MLP neurons of a small language model. Each row is named by its layer, matrix (up: input weights) and neuron, and shows model dimensions 192-319. Each number is 128 + 24 x the weight over its row's rms, rounded and kept within 0 to 255. Numbers have three digits each.
After each neuron's rows, "fires in" lists the words (lower case) most often at its 100 highest values on Wikipedia text that the model never trained on. A number after a token or word is its count.

L2.up354:116157086148132108137135125108155117112153111112090147165140122121158134140073143138108102144169151111110096141138125142134109154139121124139152145147118117109143118110117097169148119157115137123168097122150133162172130169119118139093162157141088124123134117134119151162154122121143166146135127127112174082066134128139122124113163107169098100158130117102126084064134138148137104127126
fires in: "up" 25, "over" 21, "after" 17, "before" 9, "down" 4

L4.up88:079126115119131140125144101127126136136126103143161113127112141148132116093167135156127152100160117152143158171139118140171126148129094104116151125152159125144112124067151109144170144124159156145101165132170151136107134145119162143127099129100097117117138163125114183113144113103083161081155175143127147129073140124154115157152153119117124108162135135152119123160115156087103175124109
fires in: "film" 22, "voice" 13, "allegedly" 7, "same" 4, "voiced" 4

L2.up618:153124134130132154129170114114141075082135115105120164118143143097134108111120138139115133120090146157137132138087117123148153140136067135108181136114102086158091125133109145136129109154102125132172122132148121140123076142121130088105137124122099097141148136116118133128176153152145097131134130125156101146106114173133102125114100116148106049106086124129132078106116116094119099110075
fires in: "while" 31, "about" 9, "behind" 7, "elected" 7, "below" 6

L2.up1254:168083160107114131149108157109134127126169150133120074117143116123136129100165127071131130135151104126174169120153139143167057093138109103128131118105113153146173080116081115136143118095130137122130116111099141148120118117117094162123131107104132129118121083136115136142110151122131100132116126133130158108136102085139122141190118125128125100140119123142139141119135146115118153115147
fires in: "after" 26, "around" 15, "off" 13, "while" 10, "on" 9, "attended" 4

L2.up359:117138127125115121110146142112141121076140117129110181164157143129133172123123145113152132140127095104097176150136155170120143107146114184112156140126165131109095131124100153122153139115168106163135129120125143076121149070143091100110095153139150152137114133165117140099132094127126169146116151160117069135112120152125099112147153143123117112146137160092093140120169105114116164142127
fires in: "by" 69, "under" 7

L4.up1027:138144158141121148118137145166111173142141130132121134144131155144081154115132160127191147155166150141116142117141116110122137114130114109129114153104090145143090144142110119073118155152184120106111151120159118100085152101143091105192108102102137070127137104111159116098120094134115096120201146143114168129115142142144119118163104174102124156147110119125114124128111108136150095160126
fires in: "an" 43, "the" 16, "was" 11, "in" 6, "be" 5, "at" 5

L2.up90:178150151116109132114154165181129150146079144161144111129177139156094096139086151089110113128119162115134132120133129105105178180136109142126103093153091126113132139126146140111102100123146123145093128165136136100107109096121137156120124140118147127172140110083118152092093146074141097172092130117154123136099140142102160140094099129157113141143092124141124175105109110147128161150101
fires in: "played" 31, "used" 19, "signed" 13, "worked" 10, "released" 9

L4.up521:112146138124126132150169115098159077118124142149118113127118108112175140133117115173123088165142123099115145130140120120124148121141123154090145108141148137116074121138145148108109140102156133089085141125166054158155131094129082111158173127137103085137128113149147113138173108123089091153133120099109144132121132120159114150136129164126105132181094100094151128137124158126131150125084
fires in: "also" 46, "eventually" 6, "later" 5, "often" 4, "then" 4

L4.up1264:145118131142110164150141140164097139091096145155140107123095137131116126147103132077090106125130107120129153138124146105157131074080157124145101139089146126152132068109150157115145122135121109108166145190128128122127148142161102113118157134147187151134099160064123147131137118114143177121131140142147108159110144107139151128123081083111126122121160149116160109095134125161117146144134
fires in: "an" 28, "two" 17, "three" 10, "first" 8, "one" 6, "four" 4

L2.up1146:163107139125089113114177118099096149117127142154145114119133096083112126138121141101118188089136128131135148160092134133105140133144105191150151129145156142124172149115140133139121123103120109124145154123158147106169094132168120172173135153131167128140082122099137142105169138103111099076148133139143117146147112116141166102120140127164137154147124153091083076160138128108130134143140
fires in: "and" 36, "or" 15, "terminus" 4

L4.up391:157123157119148103136120120132078135167130080109118122090145109185124155108097119109138142146148108128160138112163154145112135155127126109090078125141136115109146151105112161117107121177156090133096133135123132103116096164146130104132122100139111140095144189153176113141125142093099122153147160092107100120153111128096110090107172113128123101148098137151106142115133142136155136142142
fires in: "by" 77, "as" 16

L2.up855:105096176140154139124084178157109149122078123125143130131149139144126143111082084133145110152093209113129120122120131110135140123103135085107126075085140154131149134121119095108115137117115149143155100094151139123131153112109128131111126101133148121127123105148139152150106108087126102105148122157078111138148152139130084087130144098185130122101102095087166136173129094143125124122129
fires in: "the" 28, "own" 13, "snes" 7, "become" 4, "atmosphere" 4

L4.up427:123147100105138071132117153119135121109126103075101120121090118097149139120110119136153149154171148101121102115136118126111171147082107150137129114165144113144088133133147100141131097177165108085133165103105141074137131099141183131121150108109159066134143133125103132104135126101124102138132129158096121111141162155129130097133128155107107103134105149207108110136133155119134123091106
fires in: "as" 54, "which" 7, "before" 5

L4.up788:124112100160111136125151129134100113092101089136167129151150120124070113146126153132119185125120173150150170136089119127151138153116112143087112086135128128157163114165154109106145171095146119164143128108134102112098121107128116110113121107117180125109159097159123148119148137133141086154106116143110118138112111140133125129127145140150121110139119126171096123098149120160140108105122
fires in: "a" 100

L4.up247:097153134123103124143056118109085127129140141118097161133158104084134126105140126106076130138115082109132116146122134110105129109096143139152168167119146137116160117143137144137130171143131137145115133103146156160118115145115098178137136147132147100149146115161105113119076167098133188136128138091116148087120117128103126124115141160132133147117138129107143153081137123116105124126127
fires in: "in" 59, "cousin" 5

L4.up87:116107122113139124111123142100120070114135144135152148105137113129116120168137127125115136138081147107108121099113144134138145083133143112148087123158120104086123091124107164121132084175109084112173114147131144108112130119138090129126154140145081179146169158113160151123125157126100122130105138123130116100159131083100094176077154143128108138117115160151106139125130137112167128111091
fires in: "who" 59, "where" 10, "he" 6

L2.up492:095153101095130113150159125120140115126114129127140142097107098112080125118137177134157173152100129102111156143150088118145158106159159160099081090124166098096124145126112162117165122133112106142099177117130112116084162142122154088109117088131127132107132158084120145108123116162160145140097109114102143154145134177151113110147136132127102127129112125125134107111128132111155112117114
fires in: "that" 100

L2.up548:134102122158111104104144144145083104142126089116104119136108109153158155128140122106112133152091170079146126144152177127132137150113145175096162115084118123128114117157154120138121114148100096138137128110132136145109123148112140118121144126116143151116157151146129114152078119088097083132127102113096115111130118174146166118101106088119153147138146168123130149115129111144138096099135
fires in: "suzuki" 30, "beijing" 16, "japanese" 5, "tinsukia" 4

L4.up28:123125122106144114096076150137151083156155093159132199150120153088094170127141129103156134105144125121090131094128137133115099164130139184117119118130155165086114137157148084174124137119141112102089137125150130128117097108125097103152131153101136103159126119116146109089159140109112156124088113134163156136140143170153142125123094072132139138141114083071121161172120134119154114144098
fires in: "to" 70, "for" 15

L2.up815:116151172089130136124139146088082120119100099124144104143110131114115136165125187081119134176133086132163149117095148140112134158129101091158174162140125115157113100126141125110169098142108125141131140113142112084135152126122142149126124140191165115119140115147134137155116114128168096145099132138121120134129118125163161142085151177116119133125118129157088116124102121143137112112146
fires in: "a" 99

L4.up585:070150140091151094095081141126110114122112146138124165108147139143150144153116083146161109123171127154098109105154111136139090149100114149129139090149168150106146110128118119145124154114142106132127135144148117145148160114132139099123122148159142116092114133152145137132090128137129124131140158158103087128160154146142089091105135083128136148118120131153140109070137123137087121110098
fires in: "each" 13, "early" 11, "women" 11, "men" 7, "her" 6, "single" 6

L4.up106:111078088126128120130163110115135147142161106117110091124107148125112180072121102108156128112136147103143099116171139097116169159133120134157077178084144102157125160132109131108191116093100171138145107160121092158137135113130102113157166168153129133136120139098074138119137128085110069146098147129128132128095098122134108132055157165152091103110143116136128131108114136122085130144157
fires in: "for" 78, "by" 7

L2.up1120:119102089116128136123136109134095123129157079143135140148055163127126146074178120125108107130140132135121093141158154109116134169075121148125132102131181142152132103129133115132144120166122130177097149114122143163105112090133107110096138106130071113153123157113130161160145066141129139119105135141137116148123154163173151140132122130160137128129148130177074156090142125133130154142138
fires in: "she" 38, "his" 14, "he" 6, "her" 5, "such" 5, "him" 4

L2.up928:112102103117131119107141114103141165115137132164132122145142132100122151135117160137137130164157104125105126115181135167149135077138097149119111143106110089149135144121129135136114108101110118095121086091112124167117160129133135102119086119134140144116144107120123119148129132159112178126131147100153084138155142114178135150123145146139153161148105118130124111134154109112122135121085
fires in: "that" 67

L2.up220:096148092106112111143086122132177118146102128110097110137127134173100119163144141148145155132158097175108101128115114094136155178145128089098128112118131139121117103159161096093093163168129120119105144146137143129108082115153106100121121113138133133116103136114120117086133198157154083103128127115133160121140126130122185107169127132101093132116177161134085118106138145116091124127128
fires in: "son" 15, "position" 12, "justice" 10, "cases" 8, "case" 8, "account" 7

L2.up863:143115135148140096128107122113110157123094090119120166110154076132176183139088090140117122152129079109123136089137135146118139136121097160120136148126157177162132174087144170101134113120128131129157101144123152147121174123164125127144138165103113103114138129109117121153127118075120131126094106143127132172092123143122093109145135133062102136143135109122136109137134128091109164104165
fires in: "german" 17, "member" 13, "player" 11, "born" 9, "roman" 8, "candidate" 6

L4.up544:158139132125139085136143155126132154131124152168110126104168152155114106126126142093111121097122148163110110117118118138144124091147184165145111146183085119165146134137149129156139114123178128094158152144137114175118150152113100085087112160119103127109075138166115144121103165122144142124123136148188137129156183100124098135120141119150130126097109141108117146110122105138116115124182
fires in: "1st" 20, "2nd" 10, "first" 9, "19th" 8, "3rd" 7, "next" 4

L2.up994:125097155107117119129134124125143137113108156104101122123108152065144166126116130098172177123105126142098104135131159135112142111162124108133121139110077150139144134124087121125094101130117152116103122128149126138140134110132180167140122089086138171153119135150111123076146102106130185130160134093106092129113107177111126150109149160111110158106160147148144134143112150124117126139143
fires in: "found" 19, "began" 17, "opened" 11, "built" 4, "started" 4, "rudolph" 4

L2.up1169:145165133166118137135124116178137143069121144107110109140149103134150153120097141117155155131109154102107089133112127124120169174077100123136108126108172144128136080155109108158149169130161165133158126120118111145110111133099162117119134117114105080160084134087128114141117111129138162112130134112146127141100155100138124133108126147142140118095154107156137092132162115136152122117108
fires in: "who" 33, "there" 7, "finds" 4, "before" 4, "players" 4, "beebo" 4

L2.up734:123120112117144108088145132099106118122140098138156105103101142113098109115132105187109157134098116141141137131160123107115113090115157114138159137146139118103183109140105116131150159117111139180108107073123087142183138132146093131092143134152167130122152136121145127176121089174187132136140126153155111162136122173138121128150123109130105141114132118208133140093150100157141077118110
fires in: "its" 56, "two" 13, "no" 9, "six" 9

L2.up88:146111138146108144127132118106159172091114157132096135140150113103116132112123164068066165116116148107100167132141139124163122101137091109103153103114090087155129128122095133134128114138134143135136135120163124151102148141137138167111174152124121131156174096117114123113094123104151116103150149051127093155110116163097150134126136131130147187141126121161161139109118118141116118115112
fires in: "played" 26, "however" 14, "largely" 6, "worked" 4

L2.up7:105082149116152134147090086099136179117083111110093179113117158125160145097151136122143158115139101147131116143135112153136124096152098109163161114126124109124184100129095113100134111169114158099142132148162144132100132126100086142121145101109136139109116142175127119104132154152105123111116127147144170091114124154145130105162119143077128104125149120120108074180110099138120140132170
fires in: "release" 19, "when" 11, "orders" 6, "ratings" 5, "reviews" 5, "leave" 5

L2.up251:113096084152166131169129149143100152173104106166153082143152116139126115164083135173148102137125130101091106124107152117102171137088082079112112151142123088142131166142113080117149108111085138113132121056119097108131120168130145143115135147132085152108107118132157115119071105127125128121130166125110139112135095134151110150120140155135154146132146123133121172143131129165138150116144
fires in: "his" 63, "born" 13, "son" 8, "on" 5

L4.up985:127139137149147172102157147173126107076122139095133136151175155139103100124156143120106131162109121156126099160124154148100109125105157128112147123141131123107165064142129143116101123107139122119126159084142113125088120098126093165141104147158118118110092165113152139152131096152116098092135153144105153117166088134096144124141092089115114161083127122096139141152148156180094153147111
fires in: "m" 37, "mi" 12, "ft" 6

L4.up665:126091147127130106111118127118138079126127165158182116145100110169129101120150142106143113081123116082141103129135149082127115114157147093121140118152102118147161126124141124151148111119136153132133090090122143126156146103148082152115118131176121160163134113099110113122126124090153141104113131160108176126126138132119114140198144119134137129149186122134130132107133112163118157099115
fires in: "an" 35, "the" 33, "there" 18

L4.up849:152134113151139160122134103153131132142145108099144093149105146109113129101121115119077183126113143112128135153141126108128067121171136089124132192139113119088144173101108122127134131137122154150114134156139128147115154159113144092131144173107110143160088132128120125104148093100117106113095133132095142149136111157094148121107147190122133097142103133181135079128121139107136160106149
fires in: "to" 51, "by" 22

L2.up709:119093111139161130107112120098145121134152122132106109149082119113063145144131121123115172149134146110112135118142148146084170113123161133192062143105143109136082130143122070169162113147113122093143129159139147090078105124132140100110139128159086130107140174145139136143176162150158125106080157112100119147097150104105147152105191169150135153133128112142101111111090118134143194113140
fires in: "when" 39, "where" 23, "following" 15, "after" 12

L4.up1126:149133146141132106131117173103074123138135106101086122176176097174110128161113134107135164108127115106128142152130115104127077130133148140157082151145114136102151116128106145141134164111120135158117133157108130084102162128103134137148123103115145164106134127134167123120135155118167140126122152147116121161107116085182116155110105140119107080151139131123144124121128139158124151156148
fires in: "out" 27, "on" 27, "at" 5

L4.up1112:131166097101098177125113112118115135120135107096159082089159154075172148140108080123111135129177129129117108099119168149127089137116104168115140145133101147159158159078145161126180137119092116100113106157166151168163151138155139107127138156123075123132072168141090156113100095126109123145127135143141108134179131091134092133130122130127146109130133119134106091137155139119129129109134
fires in: "but" 33, "when" 17, "to" 6

L4.up1005:119080117131106133097141141115113142125124107171095140158117138100128105120116106081129104116122147130155141112123115129098087138123116135143110179123107107144124167104108131113109131153152143110077095171127157083116134147123127151170147163121146156174108092155158118107131133138148131140137138110137123119176133132101163131147157157156120152121089140096111106111143177138159106147145
fires in: "for" 52, "at" 36

L2.up871:135106118084136098148091170123137118148093174093109130113159131107139095148117084095106157125087096133135147122093104130122147116125110105105137098130148140191130109128106145110124152083132111131171145091139114121161124113173146137149153126122131148114093159180106152134129112109141113190098130151153128144152130132100132104074111134133092137071167110116128142161140122109092163116110
fires in: "gold" 24, "side" 10, "best" 8, "bronze" 6, "commonwealth" 5

L2.up283:121095135145111160088165104131137150144148125091124150122111128129162131097132106117146109141102116114102117106130133150118123095151105128138168102151104118119126148152110122134120148121111129095100151086095115112133148098139097099140110115139114110121124160139139121142181152117112104102110090127116123125128109119151118120130107115130122123162116109152136164118144123131136159156093
fires in: "and" 100

L2.up694:085131126104142138116116117151118083138161088136122137117153112066159118071137099117110124148110134125130090134109124116137140119129149159106157156133109101164130127142152172163120148144110136130155115116095117158101144098128099078155158139119129191099146129115142155090135143110122166126106090096174123119167179135134118120142146105161104132142079139106119125179147129087156117132110
fires in: "which" 60, "that" 18, "if" 8, "when" 7, "where" 7

L2.up788:123155100147123099132142100097160096162107154112141104117131106103125125123152110124109121152120101121090145175126115130102101168171126146148128128147138117131107136150135133148103129138184100138158134127107118145143129143148118108125136181141076172114119123117142158124125120132151129110131109142151150134169088111137150144087123115126145153106121126119163152110139096129115144144111
fires in: "first" 13, "3rd" 13, "1st" 10, "second" 6, "royal" 5, "union" 5

L2.up581:136149140126156162140101183146149164114087106155122139114141156079142178133117155148135170152128099125174104109115130166114114105124155120143146145135159137093149091129151118160177144131111089131130102152143065112152081110150097091158095154160156109064114136132112144137162145105130161184150128147095148161173107156124156130102148170083105187170101130152135127143117102157156111125131
fires in: "was" 49, "when" 20, "a" 8, "as" 5

L2.up486:131112147158117151161081113139115120135142108087123102123175106164132129111161139118113165124175096163173132119164129101108095140068079159129163131088073144116162103139119130142111118109165077113105146089095124150133181151129112118089182123101137131136138152148141138171172111142108112083157139141131153099177128103070109144131098110155125156117132139134124157109124142146083172156108
fires in: "by" 39, "into" 26, "from" 15

L2.up995:171143147129131155108151094106115136130120129120115149110121093131113111121108116142132141126143110137147123148107159174193112135159127121150159114159121088159086155111096131117116133140098173108085140094131110103121177153179071070134110150147106134100122111156123097085146151100103111138094136145103118151157108108193126159160160105126104178129088175113117158114126126121141143126123
fires in: "named" 16, "appointed" 16, "born" 14, "founded" 6, "approximately" 4, "owner" 4

L4.up98:141135129109149144140171141095171147096097121145134098103095063115120104157138152113104123169079133125191130132132121174160087126107126154145121134122116123160100100102114069140144112108114091180148129098131111105175148089135111103109137111121125150124186156168096115121087070102127144135141160118125119122114118115122130186121141104113125080096126116102113131115118122115125133090119
fires in: "as" 49, "al" 11, "a" 5, "birth" 4, "elder" 4

L4.up1128:173149132136092126137106127171127117128124113142148096141143102155151157087153098126172121128126113118113090131123133102114169107143111148124134153115139149152150072106133112134132143089112133157149090125071140107145126131133131093110111164130127154151144145158121128159106109120091159149120136102115151096110095141119118115201153151118110150144109096128136121129113152162138152126147
fires in: "and" 46, "all" 5

L2.up866:125133120104135086175105161128090115137130134089082125154111138121095145110119103119152162148140178136112146096149156138119148112163093104112113127116150111178138139152120117096118140180129165148136137125144150138124134161119151131147138125132132154115131124129099138115133096094132100122099163136122156116147153128103097097126132121114147131108129141123122154072152132101117127167121
fires in: "0" 22, "2" 16, "3" 10, "6" 7, "4" 5

L2.up668:113114133104122129175117162101111149144143171125107108142175142131127144134149128145120170171140077143116132130124115100134148155169138100100135092137152144159117108108105126100145115157178145150126125146166124119133171127110145125121154137142146141117154109161067129136150113092152094139135110095127139130113137142109173089077098104153108192137060088148145167091131098123121067130140
fires in: "other" 41, "such" 15, "present" 9, "known" 8, "important" 5

L2.up1105:125169094147106157111116125142116127070134117087121130125101102116159113140084142111123113124104098096084103117127142124099100106087129119132132132127137137084135169157123127146155105125151101091130121164167159111093120153093091148152179128115112156108172157109076176120169143147093151147166148094178108132123135136148142123106120154175087122117110115161132118086148132123093135121120
fires in: "some" 28, "many" 27, "among" 14

L4.up610:153109152137126156153124163165149145116134128127146100118094107130093141135140138111154072147130098168106135107101158137139135159082061138118115085157114122081162197072129105121169103138126114132119110124096145166117150140098145107144159089108137114122175126108110087142155157124113144137096139164132127129139119117135124081113159147108127123144107147161110093133107182138113127113163
fires in: "by" 23, "in" 18, "with" 10, "from" 9, "during" 4

L2.up67:182114140138116112090118139159115107146158095134137165103110107093113106129174089128108131125115138100107094135122156158140133139134130167114143131079141109177141148120085141175125115137065103124143098148100150128098106127131121165130177127171133154117115151145141145105150094075124141122149122083119123120140138117112130136098085133173146126138150104130153169167171134098136116115110
fires in: "where" 20, "coach" 14, "requirements" 8, "an" 6, "played" 6, "including" 4

L4.up163:143157145150148106162155094119111122080101165116099167135104130101108120159099101119104132151158079116105144153108120172139138140162129115144126123129102114106150085125146132104109120143135101106127124132119160141166155102140137095117104147153098126188112140107141147143130097170150081125142151108166101138141151108146154139135095123159131151135108136106123158165122146107128157097186
fires in: "study" 15, "institute" 14, "committee" 10, "mountain" 6, "studying" 5, "professor" 5

L2.up567:132089146144103130109101124111108096143098099168155121113138131125092079143114148100129121168140111116118121118136096128130095107098148130151161087120163102123155137131118081161167107137137157120130124049129132149174154107134156114135173105141116096128168116110105097124096112147183137128086120136078128136095090088123108119134149143149148157146122114150168131148093127116141149088116
fires in: "a" 84, "his" 8

L4.up528:123146140111132168148161135148137110108119102112102127149162122101164136109144132145149123178155091117160141143151110119098145113120097102143119111154153141081069104146116145103133175128125111162136126176089106085136118150156113112099114184124123105097120135115137132115162134063145091144109166080133117132182122137157155130131107133138136107107125132090121153144069144125144113133086
fires in: "with" 37, "at" 33, "on" 5, "by" 5

L4.up753:121163132129111115181103125109160117124105160133088184172153154167167112097135090137128121091106111143145130102106140099143162141110127130102076108119098153148108113101165136093103180148104119145133165060139080120128118139167132125097108159092153141168146089134133093113163101187102145145094108131176110116131131128120136137116130131169125132130167117106063144134149183109125161092089
fires in: "de" 60

L2.up1131:100129127126122132144154137128119131130130147124143144130110105125133154174159131158113166145157151087101157147099130162128170109132113149124164101132112108134115134108156116148101129113108117124159151139143130115101161149099107137119157085146134084109119133150140129159151147179096088114071075147110125143117129094158113126171144104152158128143165105132087136144156160166152136113123
fires in: "and" 98

L2.up1206:135104101094121108148119122155133192095184141162118090159145149109111174166126124153125133132153115123152145182095112139092148084159140127136163132123137131152107120132140143126166089116117127128089157173097091164155128107161137116145152130104135117126071143101136130115144120104162118163163114119095148098101094080144132137118161176162146087135166116114137117116143162151144144137159
fires in: "he" 55, "periklis" 4

L2.up1183:142184125138125106170117138131116179143143149070154134129138069113129126092113118128199132151127113129137131154142108131102170123172081120170109125114162116081129088115136158139088137144142141130144089114157185106145110151152140129089136142139135100157093137131131122128111102136121138118127139126107121082084162123117141119117168151115161106136117125118135115107097116163149170129138
fires in: "in" 68

L4.up647:106109145120124102118207122072106117081115143123128161168105105064139152128133169098102133101155120152118160159143140114130131124132131123120134088116138126157176148133131068130137099123174148099093152145145108086114143155125147136144166157121153119128133140107123155146140128127127132123163170092103102170157108145112169108091152123153129108142123120157100112091151139109128132083120
fires in: "or" 12, "00" 12, "adrian" 10, "and" 7, "nathan" 5, "lucinda" 4

L4.up168:161125146138137153089173121100133102107150138116124132161102082134124135139129167097136094144108110119149147173131135107153123154121154084154082134157123117096142068112152173135128094152189139166132129141155122077123173114114077089108159124125111103124116136128133133157112117103161102102144152101122091126114124173104128150139077115167145169143125157148104143098135129139195151114114
fires in: "there" 15, "of" 14, "where" 12, "which" 9, "also" 7

L2.up224:071134087141110121132127074124113138149089146139150124149119144130088175111160151157099120151155165084151143140106140147160085130122110159120136107113140127144111143141112161124105161104110148135109136143148117132135115114138112068096145113117119111133133136102090122099061098073123116104096165147141137127092119140153160170123132147167157175126133109113152174114140102152121152101151
fires in: "suzuki" 31, "station" 30, "enemy" 7

L4.up853:106118134097148100108123138118105095146149066141193111113097143138117126147150121110102125098181103160153176142129125133114126158107121094133136150145108093082144157120130149138087134129149141135126112134137101119116105132125177118157106145145152137138124140170096092117126174170138104152068148151107127114125117146135131141107082103153150112152135117102160116069046120109159135100134
fires in: "a" 24, "no" 15, "an" 9, "nour" 4

L4.up844:146124133151130170133191076148136129132153130103114143106098063136105131148144125133120139140165123124158127124122141111118157174117129073091111112151133171098123101108111170148093170116131139137140144145117159112155179148111131140162177095097134089158192148116138120112108134114117085092121171141120099117093125138093127108115120152147131143112125134149143115093140113106133116144136
fires in: "of" 54, "for" 6, "in" 5, "team" 4

L2.up1009:153085160172165111148122150092096153131175144161121137135154085110134121116122160132096135144164141153120160110115114128124117161112103109145155108136124101161106108118115149152147134116101154110067125122121102103113136085127124121101096153134122125108143096099104095112142129136141146139130133152076121118184120157134125103107098112117113141181087127150132181094157136118125153141144
fires in: "born" 21, "founded" 13, "since" 7, "during" 7, "from" 6

L2.up1094:103116153137152137088135126123117119093104140155145113123099141156100146140118116147114135157167131137144087071124164110142098114104119092113137116182097139093120133148093180053162126127152129130141118133171120119142121179139127119139114174179123144076123152149182129107126145132171096120173115109147104125142103124156117149088107115119118173140145106157096117105129100080172103138137
fires in: "a" 43, "germany" 9, "norway" 4, "portugal" 4

L4.up308:122122169088111135118124105113072145111164089122123105163144138151104138134134081128122112161079137128144168158136125134145139093144147161114111105117179109106136103121126097138146125143073139122137158106094102147163082084126092129118114078089116155131084127151105131132141089107120123177149105111121146127138127134165141110188165154146106116112148096163117126093152149177137132108169
fires in: "she" 62, "can" 7, "he" 4

L4.up851:127114109170155129131126094126070161130203149158099085097159116113159152129134136124126128107108142109105105103144125121088152135132084141094117166095135149117128122134131151159135107111146124089144128141110092085173111155124084121106108118174086173094129131101108139128178137122158139144167149118132151105117088119146129158116158156096082090149106096113095113137141112148130101126117
fires in: "after" 24, "until" 15, "before" 14, "since" 11, "without" 5, "because" 4

L4.up328:068100125105193107144104136145123094128117114148109128136130109090117159157129107119140134088109140114113110112144134171105135113087144174127094082097098146143125115161137160139146085172113115107158100147107094077102104107121133139145130116136099135148116149144128099074111125122105165152116101144152110092104158104116150136108117115186156158149121099108108132124120142121143181133129
fires in: "as" 45, "after" 7, "in" 6, "askins" 4, "won" 4, "election" 4

L4.up839:145170127082113120121107122109197155136110132163120160116158129139115145135123132135101146148069108133151111125139127143132138139152126156147114140146132129120169090121173144150116120155111133125131134103068091139155154132122100106158128149096134095104157124131154118158120110152094139116115137103099117132098145101115118140176115138109172167125104126124106125107112147128131120080118
fires in: "album" 24, "drums" 8, "de" 8, "singer" 4, "records" 4, "music" 4

L2.up801:140172131132093131140139110150121126130140130122098180119125085162147119130151175131097122112149094158149093094103074145135107138115101123086098149117114141124135129168149119118106158133089091121146102131116148130119160126123117119127138110117135140164110119091149099083135120154106116170124085117098152131151116149165143124095110103166131139129086129102132130130144109120093136139133
fires in: "from" 39, "into" 15, "near" 11, "at" 9, "towards" 8

L2.up881:169084126121119114123109106091096106099131114098076150086105136125146136146154110122129144148125147103128089134122118101117099088179150138114143123096132115084139149118122124129132154117115165146123113142199142191151097154120097114179127128130155172118140107168093144122142111144118118133026110105165129121113105161124098140110158093140144087113120094120160115112147116093140148145143
fires in: "0" 14, "states" 14, "england" 8, "4" 7, "uk" 5, "russia" 4

L2.up1212:119112121140101115130102130125082093146119127171125102113138174126142090139125128149136165168149109141143072107157147115098097124118193093107138159167114149117156136135119097112151074136124145110148129103106145146152152169129104126155074123169103114097161155135152123110128150110142104185157168144158122112105135110114100146163068128116109144136138112138134110132149102140153091147127
fires in: "for" 29, "warped" 15, "war" 11, "a" 5, "cup" 4

L2.up148:104142131142118104108147132104127102129146095119088154112151144086110126116181123105138144103186124099089144152153154172134113114155141133090093098122158109163144128136111148130138177146140170137121162117087121089147094119179144138166155137135112032102125156100094110141076152120141084127134152115137143142149139139150133139183152120081135151156120103108113150074103115092114079103117
fires in: "or" 37, "i" 14, "also" 7

L2.up11:159167128197143109130125142091108152151158139162146168131150149106108143135137141112154148111135136095135140146136161085135132117127113101101127164139115110132150110137132135171176142144131108133148124155111147106176115125123114110128095087130119126153100168171124152119105132140132096141072125117126143145111137161141129116126133086115171094110130116109116117103137125121134122124145
fires in: "they" 50, "there" 18, "we" 9, "it" 8, "japan" 7

L2.up1219:076121163101160117106140151155087109115150109129127095137136148095156141124117118165112130131139116156091112132106121140133124167113155111169150136093130121038127180172130090146109117172134117085184168170149105116146094135149146135147131144108143153083128132120151113090115143131113128130121125175111136106156112115157159106168100145089139175122119152110118177172129117108143159104165
fires in: "when" 37, "as" 31, "askins" 6, "is" 6, "asmat" 4

L2.up746:153114121118145114102122153119120123153152129125121144120125151143141116109118167115140148141122146126134108127121137146144109102157161092126134100147142102118155084094098113087091170099094138175103098083169139117107122144133145114113084134129142126116100131144154110095176115115129088085123127145138136158109209168102116130133152106151127088143099131120134133128164124155121159123101
fires in: "not" 46, "no" 19, "del" 6

L2.up926:122125129138115127117126116107110107143115131132115088129137112143135148150104091105080119138133119127153087069088129127167161125134143092132137163131087163146180113136114096156111104103104138182125136111158168121195171148135124111128118163100125146124148106172142143156183170146140099114132173124155105203131146116092118150147104130130124101138110108115130159146118092163157089149113
fires in: "only" 28, "no" 19, "each" 12, "this" 8, "as" 5, "damallsvenskan" 4